{
  "n_kv_head": 6,
  "head_dim": 32,
  "d_mlp": 512,
  "rope_base": 4680.0,
  "qk_norm": false,
  "bias": "none",
  "init": "uniform",
  "init_std_o": 0.00819,
  "optimizer": "muon_variant",
  "seq_len": 512
}
MLP neurons of a small language model. Each row is named by its layer, matrix (gate and up: input weights) and neuron, and shows model dimensions 0-191. Each number is 128 + 32 x the weight over its row's rms, rounded and kept within 0 to 255. Numbers have three digits each. A neuron's up and down rows have the sign that makes its largest values positive.
Before each neuron's rows, "fires in" lists the words (lower case) most often at its 100 highest values on Wikipedia text that the model never trained on.

fires in: "to", "i", "if", "it", "cannot"
L10.gate219:094198140108092108098072148133072154100211160113105146152101065132135023113123099101139105154117141106120095126089136109080128116111100142138177173141192068133128117192080127123139101165136142170150084119163142131135163125183088167086115068125129146165098107151126089075138114175158149185077061164142135130152094121096216129144142112104086118112092146115124128120139139131175103133073187134116124137119135125110112237165139134067101101138153137112166173119130133140162127113118098120123113090149138097098110159153104114141112176168106122101129155113045146128169124177123156086
L10.up219:110133098140103204083153091171112105131120139128074158165131091088168073118134138068126134143137079136162131152153183132051108068054125209137115131170127149138161112137077083131165065100084110119124116140130166166120172177117087112156077147138131136175144074120099095140150119110089152199137119126171096144166148032131171126134083122088137179102174132129146153169092132083157145128168188164175134118104125113070074152142127169163124144137121155119145118088112093123102128096104134106098092091156132098108133137109143123117116135074139079102180124096147202130051146147105137127

fires in: "be", "later", "recently", "africa", "beginning"
L7.gate161:103097129145081121029139061162186108122203139120128074118092132088151141114122067155178154154135069172084125147106174194128138127094128187112112117107121139127138171147095101091072075132165127121097105162134183083099172139184146130131115140150139134116080129113106120143052126102089106150156167173095105140145128116100144181143093105124157175106131132092108163112088152116106150119155118090112086077165193080145124116094131166117188120088136158172176156095133116123073077131159114139140148093102134089153151121082127063122117195103104139135145089089116145158094086121157138054
L7.up161:144153183147101133107171192114134127113215118092062082106129123120159168139135122139207182132082173086174121105106137053099117114174108134057106133105094146076151157204143066130156154087180072131084083108141139101103199152131134160122128133148164116127139124130155160130113125091115141122099182120120136091194126157185149118159148130115167115171158118101126146112167188201172113086161107105100111134156137104177080102130157094166156109103129199126132145076089073120140159121137143117089177135113147165078159137074131147142133155139182112141169134115116128126130105171129155090

fires in: "red", "linfield", "goldfield", "goldfields", "green", "little"
L2.gate435:134160119112154159090119196077074129129148139125132176140155122073097146147155153065065169173115130155103095167133184140191123108116108142149104092190137101126084115150109147120087137124058055157132122146142108151071108175103111139172148115159087147166119096095160071097103112080157103125200130100132094160160145134140134032087085167210148085165144166184150099129156159101137119117123156116145122106117140155150098091153160120114103143162072102143135152081134128114101105080108107104142136096112172099048152132119186120122118115161115144155133143085162095201125075149146167149
L2.up435:080151139185098212115135155093070099189137109190072195141130137103124124144127141132119155088159109190090078093122129201152106161135147166125122110153136104115089071140109165107134114133055092133137120131121073209128104116097151205102099157181081163104141133111127079122105126093142123110167103112136101154134093091132118050102076157203191078169135187143147141084107154106099132126078129091102115114156131097183128116161146135099107088134104100153124165069100131130097139089085152096121166154115165103096108143124163116106114137133086134150147101117142107145131045135092121164

fires in: "career", "history", "helsinki", "zealand", "1", "round"
L7.gate145:138148086131124144195077074073177132068104062063100135148141138147124136147134059096068170120220139152149116145194129099120082123155145133116144123132063121157104176099068129113090087140043126127092140122107147175111080139095112131087168150137133092138189107173144062077106104134092109099156110148130106094106102146147100121139100136166196138131118178087085136162094127158156153173116154071144101066089106148138124108145118107077114145104152101105166181091088126162105177152139112167156122096153125164134168117134161079104133105075130116136104147183124137082133139146098146105
L7.up145:168194110133126103132115128123107138185090181130186127178145155136145127165128159123142143138133074140133141133148148132176169128175179091119098098103154132107133134202178134145194140172144115107163154197175163140125142109101111162131088050094124151164176101169123120056153151166114130156167165135154162106113187124177104187118134073077158111146131152149126118167131144114115130087161068104084102156127100094178121084129147096111133145115115131116169144136092165135157100144177161118148109052129122095113122145189123135099149146088192072161035183197150101104165113113158137138

fires in: "made", "york", "consisted", "associated", "assembly", "assumed"
L2.gate199:096167151114101121113091085094115138193152081147113115128156154163142168146117141124082165191160130109100131149131160134121086192152079138147142080151094135172131127162135188181141111099089109129142140155188152107114181179143137137128095148061195079111142145118156135172132090107178172130204159080053115092151133164117084147094058131106098112109096129153103092153144090106075168087140131159167153118123160121122139105201067124118118098190193151110133098156141159093126098172102153109163172158098117178092131192149171154093105103161120120117121102173157121135171084093106139111
L2.up199:085164184095158147081147166135142117141126092189131101082074140084127184164149143145100114083172098092110126184126116156164123162123118138133169052150109166177113154181112092185136114149156116142084139166142147076090177118183141078115110128079148186116163123096135170117083097103156108185187111128082096134132136130067104086120110153088118148096102142129144103160144177133098081124161119126152220083136092151163129094195052103125159167132152140148171102103126144102150116101132144168104186110133152137132138093146085134096133148164143198148136122137091134116136135107186129047

fires in: "as", "became", "was", "considered", "also", "is"
L10.gate144:184109089151128068147114121173077085138105072156128110172124081134128126145155108166145117132170184070147094125117211141142175175134109135124148117111095100109141138055090089167109116076173156146143096143137120095118142171124126118151123088107145090184108098207136123141117097111180117128150180143076162139120090117089113130131066090060081096176089107138141082159109182136144190069134097140148156176152106157205132087151179159101124113127100162185158179104163098163116106126085099127130099145097093104130133182136139106108097125108104168185135128093106175139149095142182105101
L10.up144:107125118136129159162081094147116185108158151108170172102112090109141151122149113116076179149145141127139139147191130119139150129103177085162121127089164093159162205072107129128128104146136169084113053082144125054096105105139129171199147153101123120146139187180171112144075087098144073090151111130138101129132103177140085139117149119114166148173101124094126115086121093126121170090121164078121097147088147140156164085111114163147100058198100092087048087104094148141160152155110104136152126144116121184105124054094136081154102176070160140146148051102111150176136106106111137115

fires in: "world", "country", "river", "land", "camp", "mountain"
L2.gate413:094120173142152140115152119090171106095062119104086157108131135173113143107152152048141163195113126151174132163123162113168147098095141121108136129194099118141105187100152127100096121138083109104101183101073152085045122133123093085138112113160183190186146109112124062119184112136193120124060144178136151159108110132165119097138128187128127189212157098104094153164186135108161120109135120131134128094136127141155085122145171085137128126094135143110170137130086109184145139128101112071066119140120130162147140169109193122140122173087183143118103165169112074156092112077138160147
L2.up413:100150092144178117161132151123169103094062163136117129130126139194116155075090080126148061165106142089099118145134102092083103110163129116118126094135101136159121157107175092157128119143155120115111144083134138036134161164152112132111116102141187132198088096089117134121182117130123077104098120142130167126169130096127133091179166152050114134144114135119104154128145115148118060156116101141149164089114125126097122118129084104061183155049139075145107100139094062218171088166103127091125127139120152155117146189121143139113135176111122164126120176198109144194148130063122196175

fires in: "summer", "time", "even", "character", "movie", "apps"
L2.gate504:138141139105148121077128103097149130155152166112154104157153058139136147102160114133097138137105145095150153133176113160106112103135136099160187194088205096155158142108137106154129150150111118108080084089116157142124139087130113139103153125133127057105163075099114130098074168069158085120132064117092127120111101125110131110134179119124159149094124118158110119126099084141178140081097048121133125043098185177109145095107096184163148074075122074156101107121131069089183120187112116079103106133128139132110192158106114141066052117134144083146111136219158107165181128134144150163
L2.up504:119148098144099142119107149166146135112177136096173108110109089116118106121174116157131150130113086131151146165184127157131121164128125102108145115109194092114208117131133103168099132218096107100124113154068121127150090133106124167127192136131165138085124135093190141198166129118105125163115092104091145137101113102103136105168180175187145167104078100158078117125139104139129119149158076133146139094111139135117185077086118128108157068153182123127159185046137119105134101177148067159125132144133065142120118156110182133165045106159175095099088121149187115170111106077172203090

fires in: "is", "what", "preceded", "takes", "it", "if"
L5.gate511:130135148142122071157111156121117128162126137198125115130189132129126112150148171029176098132119107136165129115101151150135126095128144162159133144208119143077142186123152139158102060142114122138177159163122104097111109087148147143195107160109164169117109164053101211168102141131167127139115154154135102108141080079142073127133126165181086161150136114122106131100124113066076151069106180128097097139195099164122123183089093148138109107111133173193128134125111147061150133148085143114099179081111089095164136160096106140130084118092165097154150094131086174148086130211126125138
L5.up511:097153148200073155127125141211111156137144122153104111061154093074137157104101182097108177071128114132127083061069150129146128214142132147125082191183126124116138155146098151144116118070089159150128111110146169120108170158145080164133120110141090090122115086096150153099117143133111105111098087160148086127071153077123117145099108131131092129156116138142091130084185074122140097065089147115119127207126167154153128151077029117103147112101124126116170106173089072164131203140083123153123138171103139107150115116129132144102070116142119133097135172138105123112134146164196172116

fires in: "name", "father", "born", "life", "son", "location"
L5.gate111:070125137054165133113148197156159131135158082087155130177165092190077132067128123085118155157123136155160147124114134132163088135126138142104104085140105106169113117138158178172158097182185128116134126160150104097108080105129104123130174159105214132144105077102139162123178135177153121146091151125089138102100055129095161156158134088157175066171109102181127054124103170090125109184120176135155195161117122208150154129164123104165148105093142123108163118133120120118176069161126115145130095093025128173116108102093100128142106131090131151134150129130133110158149153127164161166
L5.up111:092114126132112152142128121153147075111128143097119165108173185111099089083163174109087135088172123129074134137142149172136098183099181169102152105119118090170142072212212148197131137140173165116124154141123131100141096147093170173191136125170141152096147158155149156078173081131139095097114144123148134070130101116140133101153153118145122121223093077129122093127063129170093113085070129168176169152133127145111187103137071132104177139159108136168155066121101140110198116161109148156093161139153128173087070116112147110136100159127116111095134108084153160083171176115108124141

fires in: "has", "scientific", "pacific", "also", "authority", "significant"
L2.gate218:149114191104110126036151122195140091158177199113167116113131106068152121142196114072087179143142179176140172156147104128159130142071149126069144071117153094123131133118117199175122176141124144136117178153124136102167163111136167117169074134061093081096122141133128093122151109147164148159126138099134149086132109107188109076106164175155101123157077137080131172162122127122090147068176110126044169152137112141122126085127152094149159110110116062133135113150135191074117112107117146102082143141088109135140134096138117181088121086149132157092110120148150192172143118110130158094
L2.up218:102098189133090167082135109127164102159193130087182071105096154125091094146175134080075172158126126156125192126122086077168131096066160137129123133169100105108075118098140169193118118170125126172100127148146076135148158103099160113178113139128074046102124164058132125129140148124125168162094109089135095075147102121179153085116176199136090102154099102117066170163092142155074147127202130102062143115138123154157122132149133106143110115109106063199149099111155160105115145134169111137099138130139122116134100105083125169094115128161139149056118117124123185143157111131141146078

fires in: "with"
L7.gate340:104111130129075111146112089056108135119132121132130142091151162143131118088131199174172144121181072137106133085123099094140090106149127179125160139165105151137083122178156114118091126173076144063154120159087140152145094102177117111090108126101185183146138134140199101125226143159127119147130200053149114156144087100132124171131182186103143109108096116112125158153122123126112111124139121146110117144191148120106141182117146169101138052133100202181158063155148188111087113159102134111119107134139114129157127171135110071167101209120116129153175107167126059154157137111100092106
L7.up340:143148184107133121151125084127089106125108118142103091056117099135150116158077183124182161164127146073164128121139139168148113087126053122114150136138116128085086098127094132160119130167080108132185137080139170091181115151099090132120162109137124159142092110177175112120136140128152126144109123151116086183153131127131139176100117154122156164086104196078148154175096122136161133135115126142147138054144110071137089138165087162120044126133065205108125164184129195161136097124197119108177085148194112104164113131076143143098098181164144137133123126145068116167168104147209135088

fires in: "de", "so", "dead"
L2.gate315:100140175191118072151100109127159159136110152157131174165190063138062049148129101058148100159124186139104120156111135149164098125165132107095149149132177139128095144137116078162138070095142137119128103119094132161109122091134122144104100125102115110093123083098164170085171088142124122144072094067168148115154069137122169155131127186096069119173107088169104071076076060155107119143142139178175071110095188075052158163101118148084124144055065082144127124139153134117131135159143109136111123124158106111145089110121116164109103135137114124148148156116064143131153091163118123089
L2.up315:164186152135118118160155130143155129197104154082143166174110129157151075154130143112110136194177131121143135156186143063170136079142158081138211151197106135136132171061121123123150096159081153094138099108127126107118123073109081101112090192118159180083115116109124135164135096160086117166136137113138185147175098190163166107128141183145141216117133071105102073154152125140106142125178061160174133125097145117127108102100151173143147144184090102158122115148125112145168113128124134112111160141157160116103149078122105151087136079139115071168132140092107051159157137157132191156